Weights of a small transformer language model.
Size: width 256, 4 heads of 64, MLP 1024 tanh GELU, 7.47M parameters.
Architecture: LayerNorm before each block, biases, tied embeddings.
Training: a variant of Muon for these matrices, 135M tokens, 8246 steps.
MLP neurons of a small language model. Each row is named by its layer, matrix (up: input weights) and neuron, and shows model dimensions 32-223. Each number is 128 + 24 x the weight over its row's rms, rounded and kept within 0 to 255. Numbers have three digits each.
Before each neuron's rows, "fires on" lists the tokens most often at its 100 highest values on Wikipedia text that the model never trained on. A number after a token or word is its count.

fires on: "at" 17, "ad" 14, "art" 14, "v" 10, "and" 7
L4.up749:124174161119089144096129138161167136115110148156166113112148155149124087137115144121140117088121171140125141120125127140132069187137104153143111114110138127126115139145113099131123137110093105066082115142138124126142140112133125119126144103148107106084108169155105084160132150116178122139146156098149092132147134112110126144124130161164125159136131111117221129087158124145131149112153112113138090145154167141134115134151138126133128096138106078138148129117128124131121078119159120095114104098106131098130102090127141119151154096183147132116136166108104108153142100120129124124

fires on: "er" 17, "ar" 15, "man" 11, " f" 5, "é" 5
L6.up39:130181118161147168148083131127129117124160110140119120157126137117113151119085131150133119137121122148120136134139075187132117099145125120151123143147118123105129187091127153152106108104084177183150124099113149126128127117111115168110127138099134129100135104137144135115098118114136093173133094094154136127177158105148195117125142118166136141134105147139143168127174121149153123114139144090130135115128142132139108101142116146091136159111155141155115125097176105120105122098108142109106155106116142122116138140121138119148145138196124121110145134108098075137078161178134126122

fires on: "ly" 20, "ew" 13, "ely" 12, "b" 8, "our" 8, "ever" 6
L4.up201:090047123121122112128159148098188141112133144102129148142118139130147206139117103113118080126121104154130081136138178103162153078166116108145134159143107128121143160162129156126150060134113107151115153189110117127124092078105137135162111149142142081128142104108127149112122098127142159120146122106154097137100145144140139132127095116127102168145147138132163041122131151145142120116112096132119134179118124099129143139143104132135122115134096158132112108114136137158112132142108169172099135133140091137164105114124122132116128129122138136098091120160114123156094142165095103099

fires on: " be" 47, "st" 36, "ver" 11
L4.up734:085071142133127157163127093140118107143152117103135123121093122158109130105138129098128119135150128159161146115073113136116080146111105143105137151080084130094150128135139111142128115148147102112151119089139097113151106110143130122161147110153132105109124158177109182115129106143115087138141108165144124116194103122108134157117113134089092115160147123093159138186139114115103162150144108102143089131139111081112142127147105160140158101090164103155149114144114129102167176139156112108161144130119127094138107155190136091149111100123148174128081112112172144131133177153137105111

fires on: "ro" 19, "eb" 12, "l" 12, " fl" 11, "ust" 5
L4.up370:124175101111115125156153146092138136103135101111095157116144134107159131126144124088112110179098094142135110113078089149101140108093133103111142097133121139104130131159163144100087082117132130099135135128095127131134071137097172101159121081146144151166123150145123141128145154145183128127121147180153136090168126099141094141148101119111147119096131164124132133082114134151082125133088193153167148109105122106125190123128137104108102119151158152135114124181136108151093147141137201117085138116086137078138102147113121137097145103111124111127118122140137119118125135150098140124

fires on: "y" 30, "le" 12, "ly" 7, "i" 5, "+" 4, "ish" 4
L6.up995:119164127103114107130121110148165125129155148100102110122126120117116127131081137086148091135147128134109163147110141132129156127114151113149140136112125111087142167155121086136187132169151127102157145152130140112143133087127110181146107114147112102140126136171115125152141126104128122127106118125087136134162166118134146127089182097104135119112136090102140102153146160109113138178113148131116124140135152127102150121111156142133116104148125079147106158093123131146152072115065151125129120121122097131153128149202168157154117160087150119119105094146156166132098162122101136180

fires on: "p" 18, "b" 11, "g" 10, " comp" 9, " con" 5
L6.up712:155115153120109123110170128156096150102142136124141115136185100143157134128119115133158147125124097138091124120124140139148124071127088113116165146155146114138110173133145130119105135152171168150171140114157076169119127143113134127098140130126107110127105095076134131117147123123115095120127134124094127124138096141164132151149127125090176083127148129097134116138125119114139099142126120167130120152122140144145146126179123092116131156136148130158123100124068076140153162089115125118065158127179126099108112125068128123124089097079092126112113160138073092138052134164122096101

fires on: " de" 38, "an" 21, "o" 11, " Al" 8, "." 4
L6.up771:163131111108123136178144130178167124137155135115164114170140093136147112126137132110179132135117108141117134167157135129120117091131120112141115127146106135153107131141122138106188173126127138128134147114131155122086109114137140093153120226124158113070108149129082093143131119142107128150163159086116100147144178128134128070126141128152115109119111132110152125107125161102097189142170089148113113099129132107113105135127098179128106178134126103133108112148117141153148141124148109146134168133155114158098147134142132110156106124150110122154143089097158124143143120158125174149

fires on: " fl" 39, "n" 22, "l" 22, "f" 8
L6.up957:137155117137070141149130148135135127091131154099112120110119114109107139141124156136172126095137161114116140128106101106127086087128147107168136101119110107162130171177145123083084145074089110115109143118101164145156127102148149156141156127095110121144116115152135147129151138176156118143126126074151088123135080124169143115131114159108134064140141129108186098136122146111122163140112117101173135120104139114121144127150142086168065146149150117123145100099109144122133138164129127139112095094126136114176105173116115166149107086130110114112129125139155110147160167155183148109

fires on: " to" 22, " At" 13, " under" 11, " for" 7, " at" 6, "ing" 5
L6.up427:163127112128115098138129101128155167123145160110182143085165129143114114114092145140102162083079108161113076138149160146127097112135131149101120091150137158138094182150105150146171110136156109098134130160103150155099098094116116149126105100153145127149112099142086130131158125119103099135127120132149098110134115138132117139090075162105147134101106134138174111135129085142118102114144107157136116119165125144136164136155130149105082164161201103136145133105183096101130176101109127113165132128117145135083110112141123130154125132125206125127129126104112135108111133167134128104

fires on: "o" 22, "art" 20, "T" 11, "mer" 10, " T" 9, "s" 7
L6.up530:148127131119127105124127131110152150133066096159135089114158140121161131118129147118118114104136092146109123139138116124135134190115094164141148125084134138113124142127090152101141155118106115122120129137193138069150138135114118138137084163110143110122119160120110128116107145175127120129114126150159126149137167146146114108174084141185122116165130099133134119125158084124120132126154178127105122131118112149118144100139116110085103126134128137140108113163101137128099157126153116082107174153140143131137109132102165108125059134117120164099144097152132104122103086129079101125

fires on: "re" 28, "p" 8, "r" 7, "os" 6, "is" 6, "ons" 5
L6.up983:119105115189115151138160096172113134119134131122117109128135153084148125165181111106117092124116147100133143115114109092129129123137105146122113112109128129132098166112151111117118132120149135091120152167131159154140126115138148101153126091113139106140111097121186105107123146139124118125143110114148123141121154172137130137129109132177052095123110138086099108121166138128177108116107086177110124169101141190140091138115113129115103154148125091094168127108157156088141120111113156149162133079130189104109123175098154216117128108142135125123137163109127142127150114134136165114

fires on: "em" 36, "ilm" 11, "l" 9, "rom" 7, "ers" 7, "im" 6
L6.up407:116168112153131142154158128142096135137088126161096131124112137117149138156114125137077074077150126127143162150120134113159075130142137120110109121111103130141102141123093134098121128058156126135152157137118109154105158113116160135152141162104122140109137114142173125160124114127161097121094123139128126141132092182165096149130110088101140104145144123109116152154076127152123105088128167098131117103111188115143103162113144119129110123123127112101161106108171134150062118128123129148146128113098088106158140160082119113139140137119079110139128100176125179113127103142146175145

fires on: "ied" 12, "th" 12, "an" 11, "ot" 10, "ice" 7
L4.up304:152097158184124111106122118147123119153075139157117144096166134117130117126152115099147143100095170128111142111132144134163112121142166147099067114116141158135156159096128155123153161161147122112091142115120141142129140109133071117126121151141137125108107184129113149135110146131135150120080158124122134150118104127120130105069159123163140123125139146165127123164147210116170115090132098122170160092104118164125132112131115161132121130133129134150124192100146140132112203122116112120146118091126115145107091146169112127129153124145126091150131105135066102083122136114136131126

fires on: "te" 12, "st" 10, " m" 9, " st" 8, "m" 7, "per" 7
L4.up756:123156192162143124115148138107120160139097158134112142148181113111112108096110112117143101170088136154119142085119181156081108150199122083112147098120108133117157114106124140106132100113143129144126116121133125160184084149152114090148124099113129144132116132144111133167097107115071134141103148166131138138122105152141087163156116145143109134113144225137118114144144149147092148091114149114104169106139181128123159158122167135096143151087133113128152148127172146126080144137139151148090122136176147138157112147154153152112126145082137140121121134109147165147129150125134120116

fires on: " st" 43, "." 16, "st" 12, " ar" 8, " St" 6
L4.up87:116162131161123116145128132116150158141132120162124106168168143137129128110124139084134114151121161143122114104086143109079129145136136091160131121158132147114095113129117125141118109126126123149124147088158134101122085167095161114137137144124154150079151118122102163106128069116141129130126143125093159116104137128097118143097138113115118135155108150132156070116114121139161125118135087118121100108056133094101148137152098119113138163128181147139126089137106146147148128140119123155106131145151128127123117137182084105118094094087147162117103136115178210164104127110109119141

fires on: " v" 25, " V" 11, " wh" 11, "v" 8, " p" 7
L4.up727:130157132135116136125114105137198136109167137125115124133081139118129109147131115158141127120133124158125076135096150117163168140159115136131121109084118118093100118142136147092135120181133113139132125155186136139144114065136114140101099190134148135129129138092133109158117099150107156127112137130153135114142103106142151161137143115088185130136158142121121143116130136138067146125143131123098140162099146133111156140101110141140123087109127167141128105140103100104069188117128147103164130110147130165105147103117086142135132132118159146121135104109079097193124147110149133130

fires on: "gan" 16, " acc" 12, "ic" 10, "am" 8, "ra" 6, "ral" 5
L4.up892:128136114171140109117107134108137117110110184162113122096139119151125141137151129144058162123143147085130124128172121120129106160114125136100124092134120127164105142091106166153097151148106177132141170129181099172127147143108091075142113124137145145130137100114083112124137120128132111150106138108158099130126172157123153132175166082075165149135147139085107144095144121175158135125135164146128111116134102147103148149085135145104140145145136092171113117122093118126097111138157131110101126137098133100101120118170113115169148074114165128126152120190113161111206105141154118121

fires on: "iv" 34, "th" 8, "j" 6, "t" 6, "uk" 5
L4.up30:099168144161154124118087114143132131120123128122130119117143138124215135137148104135132124127147155137126174120102145134133121166138125166151119117141142110140145127107149103207140126126079128138169119115137145132115153116132126122124125158149156087092121137129092133096118083109156077098120148138174094126117153101100131141163186130079133149098109142145150143103111082147106102130099126123145098164153147163139158117142125088153152145151109076101140133142155100131139106079105116095133125132115132095122109139112160123109115135179147076134122094101145118154075136136127125130

fires on: " comp" 24, " cons" 15, " part" 13, " con" 11, "t" 6
L4.up557:123118151153191167122096108143090152113109150125103113107151112142134116097132147134099115113159126121144127135133123134117110170081127106156128138172149127170098109168149113067137072133159171155125118085115109152107153112136119114157099130138114114141151099105138134114096105127090100138105133129162085138120104141146121109153105138081112182117150105113132123124111133121138168129134174137117105118101167146150161136117141096120164112117071147124150125064105126108102160113124160143104149134172130137155119139116157132101131114092167102135118140166128112151148186115104083084

fires on: " " 99
L6.up980:124145140156143117120127107136148135151129118174103125136145124103172147142085147150120139122146136141124099138131103158138106079170142094133095124097095106135087109098116130122117111145104139127109093133110129098143140108068093141154095116104179123118096102100141181145155119080089107065058105170164158170133116110112158114139093070129088118138140146086143149113090121122124149144158179182115110113105094120126138113116146106151160141132174129129137132129148143139124097104112123105132132077130059103142139144159111095148159124125171128143123120159161130092114139134165142087

fires on: "t" 26, " an" 18, "et" 8, "n" 7, " An" 6
L6.up873:133146140101134114070140131127109100109082128106106135113140103117163097133100169144163100139136135111115151121118076135121106150101116113156110112154132140134106148109145105144139157104141141138161129122121141118102113131116121135068105171130136172128122120078115157140066133156127163095155179128141181129118085091123103154124146147129106140096138143107160105195113109121101116119117134103138118099094140115114144147132150118128154143117156146141134102108107105141113151127157140142072135083109122164152140144074116105097103163180111113086135125096150103153082171102092102156

fires on: "ab" 23, "and" 13, "ow" 9, "ly" 6
L4.up9:119169164070098105120116118135124122087104140127188085157142169172157149117136137156137127144185089150124166140134090110123113137115162118138103149143083142147115144102134163133100115124118137100103149124134113132178103109164112162165119122116141123128145110176112148123117089145182141114098134102108120148135142116102158107174139124119130123141084090163152149171119152129165105121106141150131111124098125129082148129125123138092064143132131126147134140119168178115161159152133144086138129147146123124098128116147120113131174134118119147121097125124134115122140131150160085129

fires on: "g" 28, "im" 12, "end" 11, "on" 8, "un" 6, "n" 5
L4.up131:123136081108145112088145099154151122121091156131125135100113126155124140107107191121131125127132171111103143149167142134138149123155145151109178181137127123165124118099197106132117164145120099140132128134101111120115162128080136158102130099128088141109123103147094160104140117132115126128102154094115151129106080094135116148123112171107157088131134085123162129160097144120189104149138153106141137109138137120118139099113096119141127144107123120146099117141116085126118169104112104117094143146154136147138149131158115200093100095121151170133114129115111125161111163121141126130

fires on: "f" 16, "n" 13, "ly" 13, "p" 5, " I" 5, "sh" 4
L4.up736:149115098123138155138114112176121125128110143105114108158119113153120128155107127088127138104108172138131164152105131103148139132075141121175136119115109125112163173086153139150094131129148146080122128204123111121114113150147085134135057153108109124139183124141215100118139144101109104136148180117080151125114089131140111124144116133107126115096151163135106131121107162107144156122181088105151134139081139134151165095109100127151147157117128092136132114146157171113137126160110148100123127097112124166148161110152095151122150120131132111089088130141171111127113112129126154134

fires on: " so" 19, "n" 11, "ated" 10, "id" 8, "h" 5, "ough" 5
L6.up276:142080085123139151096111132173160138139145157088139081115128129088118145103118148116164148136164131137145148119121134188132133137108090141120104094093128120093123146139107128088139126165134098102134120120138153099162101160130131169135077177105100121114109113085145096124108138173114082111139094149107082121145100114082121131078152140122124101078094169104093105167136112138102153129138086133160120099150116118126124107071150103137144145135159116113097124082104156124139123105147141159123118157110155114146111129137153142169122156144125120111123078082115125141123139110129149126

fires on: "i" 25, "a" 10, "f" 8, "eb" 6, "an" 5, "at" 5
L4.up675:166126135146119146109090126124126152138125095146105140124122109151088132149149121060157127106112151152121098143119165143054125122160111132106098115128143177130126131156153144129102168109112137156121120093132133117084155133146084148113136144147196101159080099145134122154161097107140133142092113079083109091129121119155118131109116122133140128199163124140154162107122129176142152125106121120153138094103122148140137120151143119104075128127155123170127105100117111119134132143137142109106152110115143123134145135093099131140113174130124109159155139153139114118142094096099187117

fires on: " S" 42, "r" 24, "it" 8, "ot" 5
L6.up77:136126134131178128108140118132124125105117113105162125135115109141142096150110122113098127096117103144179112097118160155101146132124133143115171163123112159140094157109138104132101106126146115140150135119081122115138140190156131134089131136110115160121136130169169127111100141113115133127138121098125140204104162155113172147102182117086152119109120148131130115109169173139101177140154084122121097110111111124122122104155088128090170143107167124114131116151113167135144124123107109156149109100133104131146147152165134065130133102137089170128083195150111118137157138125111096131

fires on: "r" 25, "le" 11, "aw" 9, "ure" 7, "u" 7, "al" 6
L6.up842:093114168147137127143118127141132118120093192166163125128131141170120160154150131165137190179122092156134122126105082135160085115116144143171149127144124116110118165184141131101135090109106118120077126135117079091141126102128169148116112121115122054119129096135133120121148134120121084153135131114089127114102113107136105142108090144133126090109142145114104153123118104139117162148115125118099125145104132151078151160146139124079058154141114123115129129139116142159131103150130114104139146125125140122114104141136103105141156100160137141137097133173154136117138133143129127142

fires on: " w" 34, " ch" 15, "u" 8, " s" 8, " qu" 6, " n" 6
L6.up742:176172172106146120124134190107118134083142126135087147147157150163157159155102157136126128151101083104140112113115127082108132147134162122144152112124121170138149141166080132143121136142148134144121107172110176142157070089107119078118168145105121135125111140147082088145120100135117148129098153120121115096108140151132113125135121101126105150161114190143152088113137100130162127119096106114113139149173119105161138125125148082112137111111102147127145144162109158137131168137109149138105102092112104134136136108120162137105155079140152116149082098092146157154126114144118103097

fires on: " ex" 25, " is" 15, "im" 10, "em" 8, " im" 7
L6.up397:128104176137104127146119144144092126105111086135147141101105079143140158139109127131127135120156154133132137152188121108074107074149124135132098118110171129113105133111111140129105175139137123112116121135122153158146143093121185166101131140133111130139102107119193163111129131165140133109108164091084096129089059147144150117108136114145130134143122140123106134109125153145105145097079110115162111148133106102157115109120132127158148130147135122167192133117127128156158176099141172130166098072147124115142141162100072139168091104129124136093146100154112171191119135130118139141

fires on: " " 18, "ber" 12, "." 12, "N" 7, "ely" 4, ":" 4
L6.up739:129141125144152116087136103114117127152135117162142137120103152092158108134131149096091181141107149125106080156131144140164143091127122142115144156132134116073088150094103135138112122149128127140129113135158115148092146134115108146125134131127164088126121111159099167137132131189104107118146088129124146139193158143141144103129095138136157124128144122133125076081112117109081129100115121173120109117160127159113107135067086152149150103080149154135119201166125116140101107206116169104137129094150121121126065126165148114131143156114157132124138120135119122133145138099109087132

fires on: " of" 16, "ol" 11, " comm" 10, "th" 9, "ic" 7, "n" 6
L4.up526:137119138147141118103125117103110120130119147150136109153148127151120156152118087161142090083077127099148155168174165138109115184122134107122123059148136121141109187168125130110149110134121140105117116092112126152153137125129139121163135102137114102141144160110129115155162121127138166111099113129130119127094123132153106138123176140126105133098087127144089138178126126121144146156074142130106140100112155213104120047163140095162120149136114095101118127108111150134146126088127117080137127100128115105080128163129119139114106085076143126110130163115105117140104108106130121122

fires on: "g" 38, "p" 14, "eng" 8, "r" 6, "n" 4, "er" 4
L6.up211:145132100135128133134158107122113092089127154149139108141118093117120122111125125139116102114106145137104126145133120099178127151128124103123150104163138141155106170119145165109102140143142105122138102173129150111114133158142151115126184123154118116136164134071155109122144139181142144100137108130104122087117105106129124125104104182147092093170117080161094105149116136134115177177151126138134109135137140140176119105125149123103124094112154123156160209083133117045140185138137144152101133154138135128111141136130117178116101111115131131139135117131147115138101119088107107115

fires on: "h" 36, "eng" 22, "g" 8, "way" 7, "y" 5, "k" 4
L4.up786:115110165133111110145101099122128131132094117128121119155093138099153103095130150149143102139173166193134092136139114140114130160112152129090144139129165168106124125138167144123123128076135117138122106133145134119146128116124101164148148117087123108161143127159084153166168122118138121115124113148094119098124166119142129121109163070130123131128123156113094143135096146144133166128128162130120106132099153129148141107151086096109114159146141098085147126150067108086135148178119162077148118126119137103138138120188128141118105155130102112126123070098145129144111180136139096094

fires on: "t" 27, "ab" 23, "11" 8, "z" 7, "}" 5, "ig" 4
L4.up139:108148127124085134139135121154137139132089102110153146120186133102114143123174127099138117150102080170127099101134074166144129139142137141157115127174153096120145148126151131144115096099125166185122123093109142093155091125168100135085090158133129160086156090158093154125107075099121143119140192134131127126130135132134116103120123135132134121116118133142171131121153163145114097095175137146135118109156142117125105153128128102104085085136162128127144103143155094150096170156146169137111120116176115093130154163158114148134083146130131102161051129165121145117145159120150129123

fires on: "f" 17, "c" 15, "ist" 12, "ent" 10, " University" 5, "et" 5
L4.up318:119067104122165087132156089121104119145126131126147127140142109141156138156131109102149129111171129119105140135112123153149132152097139156098072112118133142163146084150131148121105092121141128136144142104100116111153090144144112148167084093117137120144082125158124100100122117130124108144106124115148105119099085152167093124111104137152148089154151129114128135111108167114119118121179115125145110106121117089125175150122130152099126160113109098131093143149112144189075152137114125106135106087075123145149164151138091147146133108102110172170148146098155134129138143111153139130

fires on: "est" 12, "ia" 10, "fer" 8, "ish" 8, "'s" 6, " States" 6
L6.up260:149137116127104117145123178128129136083079158087118164121132129135146150119096146120099093145149164152111122132111120173155155103129131122111065112150088156127105103129188094118140107136132165134148163102131096120121150110102116124131109146120088116112146114143130122155134127137150152136149117135112116100135165167142133109162145150107110141141152155135173085108140157170102093078133122124130131164089122118106148136145098133129106111128105150091142107128171107115115144148132101167125155102132138097141116103165124119161163120131153160175177113112086102104089149121126167125

fires on: " v" 36, "st" 9, "old" 8, "r" 7, "od" 4, "ul" 4
L4.up831:135128108121140151144098140126070119131159102128102113115112122135149174129110108146152134130149148102120116144184152148109106102126155118099156106123109143086115134138127157110147100153124151139119116171179153093159140142119115109091093186105137106140115119108134124103125090137143156088135089121158128127136105157119158151136151111168127146111146129111153113160155144124121145118130151158137152141112108155057164146183145110144122106109109144112166131124135108160095097136101093145160108151141122104144160172170172147124133150142139177091090084127130118169124115178145092154

fires on: "en" 37, "ot" 11, "ust" 6
L6.up768:156088154143137079125130133135135132108139125122096168118132122113120126171146135114131147136168135134098192141157108105110111101119136150141126143049127107132139133143147126161115179161127086114083141129131121128097153164121113134115157116159125141136105138162147118156082089096146131129116085114185124125152106108130111131122100153106139094143136118129121107132080133146131111157104103102140137084126098114126107102162085146068138119114103083099091138144137137132105099119122109178140153129152094127156133133179141130153136147185097087107118118127112167142138127130072118155

fires on: "inal" 19, "ely" 17, "or" 10, "id" 7, "ly" 7
L6.up698:160113115117142158126128139097170112144156090150130146107106154151116182106140125122104139130092102168129120115154091092128151137111109137133109096112128112099106105139167137135170136142137120090125120163178159125146113107129098147152151153122127134171106105122110095141141110160110089129134156148111135131133149134119089116134097156143094163135145157131157117110119134161147115129094123107158104116109127125124129125146112167123086092137115151108130177120118110102114106120140113146073094124129138146150124171167114117177113102152116174146092132103116113140082171175130153095

fires on: "-" 20, "ot" 15, "\n" 9, "on" 6, "ong" 6
L6.up525:150083099160169115127137109109136110067115143109180101139120124096120143160158133135164152143149173072131123141142109112136096124117089133165150133117121152110118112098133128167115092149196170139110145111140134139114124131138176137114104146093153148111128134136140104130125185134140121114125150157116163130133122145114151155131128126148097096154107112151130139148151154129120153164098106157097164105160084140157126100142134100122173113097116142118125095112149154102120138133125094162121132151128097126141161109120119116169134180134117112121147100153096153144127131133091125124

fires on: " to" 17, "g" 16, "ig" 16, " rem" 13, "ab" 7
L4.up792:132132110084076093135143135143091125117069115133127136193159137127144128144098135151087143125128140104149137118155161156102104139170095151125100127124118156187112139122137147126126092147140138143112153094153118142127102141106117137081110138127123135113136097170073137137126145153141139129109117118096109127154120123053102167136144130136109139115129086145148126146140140110106164127147111152119118119097071136120100132124160125119084149157127096181116106123139136156119150109107142117092106120117127138168108170160115158134125130128166113135123183149052133122113115151133130133

fires on: "2" 18, "le" 10, "ure" 9, "ater" 6, "d" 6, "est" 5
L4.up96:093197146140130134114152129159145070105127130126147095108140110131089146136056166088103131123169118160094154147140099104137111099110107118162129188115107119140130114148102126126101125161135136108108094134111128145172125131113155140103123109160120110111132130138172119127142108155116142110149166172138140147135130126163130120135123133081149094131154144149119126087143141098097173118134131105098145122144121144076108148184129119157115162132141082145102188118139103088151115106109120134144105118124089126114138122150080112155137095127154124107137151136173125122143165139117127151

fires on: "th" 15, "n" 14, "im" 13, "u" 13, " |" 8
L6.up660:108104210187104118141113120083107119165142155075110085176150108120134170134139157140108095140085112107127088143146159102115130106129133066098092099126155115086111132147112122133134093149132177132136127129130112132107121118075118115137104085138129158151085121115122106121137138090139150114123164143085120151117123163145101128125123105110130113175170154154116129096098119190125111121085176124142126128097128154126115130153118126140134126142134173133127159151102122137135138115118137136108100144125092141126158104148157141133109139135114187140137169146100105149125121155146140148

fires on: "art" 24, " an" 14, "inist" 9, "t" 7, " C" 5, "as" 4
L6.up11:124118150112143138119170105099131150116133091136162128104128143122148146110123119089125139110098099111130112110105123108155145140124115107153134164150072100132113098127152122099094130167120101168138087104122116158142130152135091130055075124133128113068102109114151188138136096097121175124108156143103161122096076168123162100140124175108144157144125125149142111089121108145119146154154120153140136072128140176094097161158119151130092132120125092120096088115136149084079122139102162144115065147105128146112158132128153150144086156129139124118124123117102110132111142129136104130

fires on: "id" 13, "ic" 13, "n" 11, "t" 10, "ord" 8, "ed" 6
L6.up962:140097166147104155094104166139146126099132124121108098140139118078150123138124172098086082151178155130118146135146156121130165180094126115193103143132214122115108143154131101135106141126168115158170136141128112109159122141109128166127138109146118162102088154154124108098138118110059105064079124134128144123147075117116106137124171114143151136132170133116133117127147153101131136160168160112121106079176132143140075120114137059142138105115139115152117152176130185147141129153110124134105141121111102136159145125123103139105146100133132126121121109128116112171102122151125178137

fires on: "al" 12, " of" 11, "age" 10, "n" 10, "ing" 9, " the" 5
L6.up866:155119120091126127154130140112124104113106134124169110110146132142114125172086072122142131097165138090127131156107153100127113173133117111177155109140105132090118137134107111142133099146121156119086104158145129115101172118155154106119153122126146122128137192146160144128162085143131143053123107159163125182142074079071102125112119120148140160126137129099156130135154138120133114121155214176110142117118113145078156071123153155128111153132106134108123153102114152142112133128095136136147178131137131139150151131141164087158112152138122137099131121166145135116110139119126136130

fires on: "m" 23, "et" 12, "y" 12, "le" 9, "re" 9, "ce" 6
L4.up284:126103106162117164148137134116120157135181141144134122132129129109136130095101153119120140148145168122099133155155137141118162116122147093105123129166124132108140152103090136164142134146129130133173177123127180133143141130112163129120129119139128097134068142176179124135126111164140199113109135089137129106162128141120078129120196164128159103148107145153133099125120084153140105111094113148152092151111113120174164167105160139132178104195124131142068133077163170133114104121106132109141134100115155119084127121158124108150121117139144165120097118148158131139127167104102139135

fires on: " s" 81, " f" 7
L6.up617:136145126125152133120094091138128124143094137126173150151119199145125118123133169129116118143116122125141109175077113111124172116107087124112140120110137079116120203119140119080100173132101118142116119131088134113147126112136123106121091136136142132121156127134106146160121079182071097102109125095108120138129119146119176148117123106132092132113133105162102189123177128127162160111106119118171130153129160170149127142154102134136184120104110131128141115068134123128128123120143172134153157119124118121120138154138104101125106130123161139127129138081149112141098146116166104126

fires on: "\n" 61, ".\n" 14, " |\n" 11, "f" 8, ")\n" 4
L6.up196:143114164103152137181144085112173141076109134121113131144103148138141133136117122087125154170113148117168123131098121111089131122109112157133121138121158130129098126099166118161142099110121126148164159174102086117130131154090097097125114145095139153120152114122155076101120095123139165115145136128159083131122071105120106162072120126130123113163081139112096160107134125100118119123118128182121127118140098171139115153160105129175122149129134139129127139120150144122169142153170141129071125121089138122109126139136093164167153134098153130122121176097146099165123144126108177130

fires on: ".\"" 28, "." 24, ".\n\n" 16, "p" 5, "ind" 4
L6.up363:122180101075120139109135091139102166084067140127111107124116177126106103143102098149136119092115131115160161132119122162144095161144150098140140140151130122139148117064130098168092128091113143101123140125130139164133089130099097122128129142137169164141143137071106143111137115115134139082098144164162152144123132141121143120103149148114102102146141148139142081119112139069121083126179130121170115110098140116108132132110117121138172101087141124098111106139138155144126107128138085156114158132125129122118110125180068107116194150128145139190111143128132153095090123163113110127

fires on: "ist" 21, "end" 19, "a" 9, "i" 6, "in" 6
L4.up714:121154141181104140145134167111127137134109102133114106110139136089083131200147125137160155144104137148135108146148130101149128107108139152139121096128141110091153151087115132146165077085119184145152103104141129162104102139135091093123112124105154126102115084123125131105147171102090140144064090099153116088107114132074163158151114125133095135156116138140148140126128148127125102136088165147166117127110132120139120141124105124109112106135151134116146132141113157176135133138126147092129143130111130100091138169096095159133144169129116145129148133104147155120170147141146100125

fires on: "p" 47, " The" 16, "m" 15, " m" 12, " A" 4
L4.up866:107099162164133115138139151146139155131144119087141085132189138124083135104129144129117113122140150119126123123131184153109104145120117076111149127067127139123106139102145138092155150153134128125135167139145159156161103120133139085137166126142162159067101100092162145189158143118094113107156132117141114122131136102107121120135119125106114125158161107102119100104106122118102131142106164143133160154102149135170117124135152111190120151102128111117155141159148088133106141152160184120146094121109129101127116147126109123131162114146122123144088108111106123126139182142116109062

fires on: " an" 48, "ase" 7, "ack" 6
L6.up216:134119154092134171111139155123134112101085130130126158147144154117140126137160166137133150133104122142149148151059091114123143131134132171130152154138068115142109155146105117143154121120149143126108134156110111117099092128141138132137129132106128096090134107127143198111106126161112157128148176107090141147168078142143124135150103123177158137166162159095123151169126097133155131122142104174108104110153118130113113142090119179084104135131119138113093088154104135136111103126158113134151155138130134135146119206161122139123118176124081134102131114067084112142087110101142088160

fires on: "ab" 22, "ent" 21, "ant" 15, "qu" 6
L4.up649:085122110132115199161122114141122139131139129167113138186094129113158104138125163139109156095137172079077171144143087145107129162102118130114117154131143163124073123161111187166094155105123148100133111131092166141155122157112138144167122152096168188125145127124086132143126120157130145107122112108153114178150160133133103128151132121113115092101143138153200128114120119135128069130128100107116107175093150128126162129160132119100102121107134124112117108106114131174111126113153133128148135133137138162139170114113105133133134102172138159169126111127098133135109157128138138112

fires on: "g" 37, "y" 10, "ang" 6, "he" 5, "ip" 4, "k" 4
L6.up719:152141124123126115121149116114114124117093099089080135094134130167154148122132110087130114156154165124135087142125159130121092144129119152098153121126107149145141136091146146164125123154139136144114118116124131089143143110153136165197130176161099131104174154170143109150111161106127133142151096145157138105093134123132097117128177131137136134123115108102169082121138114141088141100156139118102133079162153119153138190164127101111096123109132065086112105125135158098140108129089149110145120087117082126131118178137104152109133121086131135090141099113119143133117160107119101129

fires on: " " 82, "v" 16
L4.up998:162143155144137108166118115096141105106124106137142148140083157120117140157102119144141101127135175106171126115127148131124095116135117146172103159126100095118106131150115155122118119155103147151119096116183111088154131111115134087128119100118149170132124157105118198109166085134118133150103155133146125171124125096116136135138163131084107163093131126127156123133097134097147157157167151130125093144132101106096155119137136121160131133087145162130172113112110165134113107146094129141117100090084107107132127147135149179117166136135166121131135112112156157094125116139132125136

fires on: "or" 25, "ic" 13, "est" 7, "is" 6, "ess" 6, "ag" 5
L4.up903:101146113166143129142070179104166168127123122159159141133130092143111103106141136128133161154123118193120150130126139154118156153108186127169153130150151107070115119158142132089129136119152150110115113166149112085109116152136157110126131122147109111089108131114134170156142120173124098112062131094122109152143179141105133158114167079147147131098146127154138155157114110146112128116127178079141145136085148103118113111128130092140136080121175180126102134119138110112138127130105102139089117103129168145130107101134095142126100139117093080148113084147130142111137152170160082088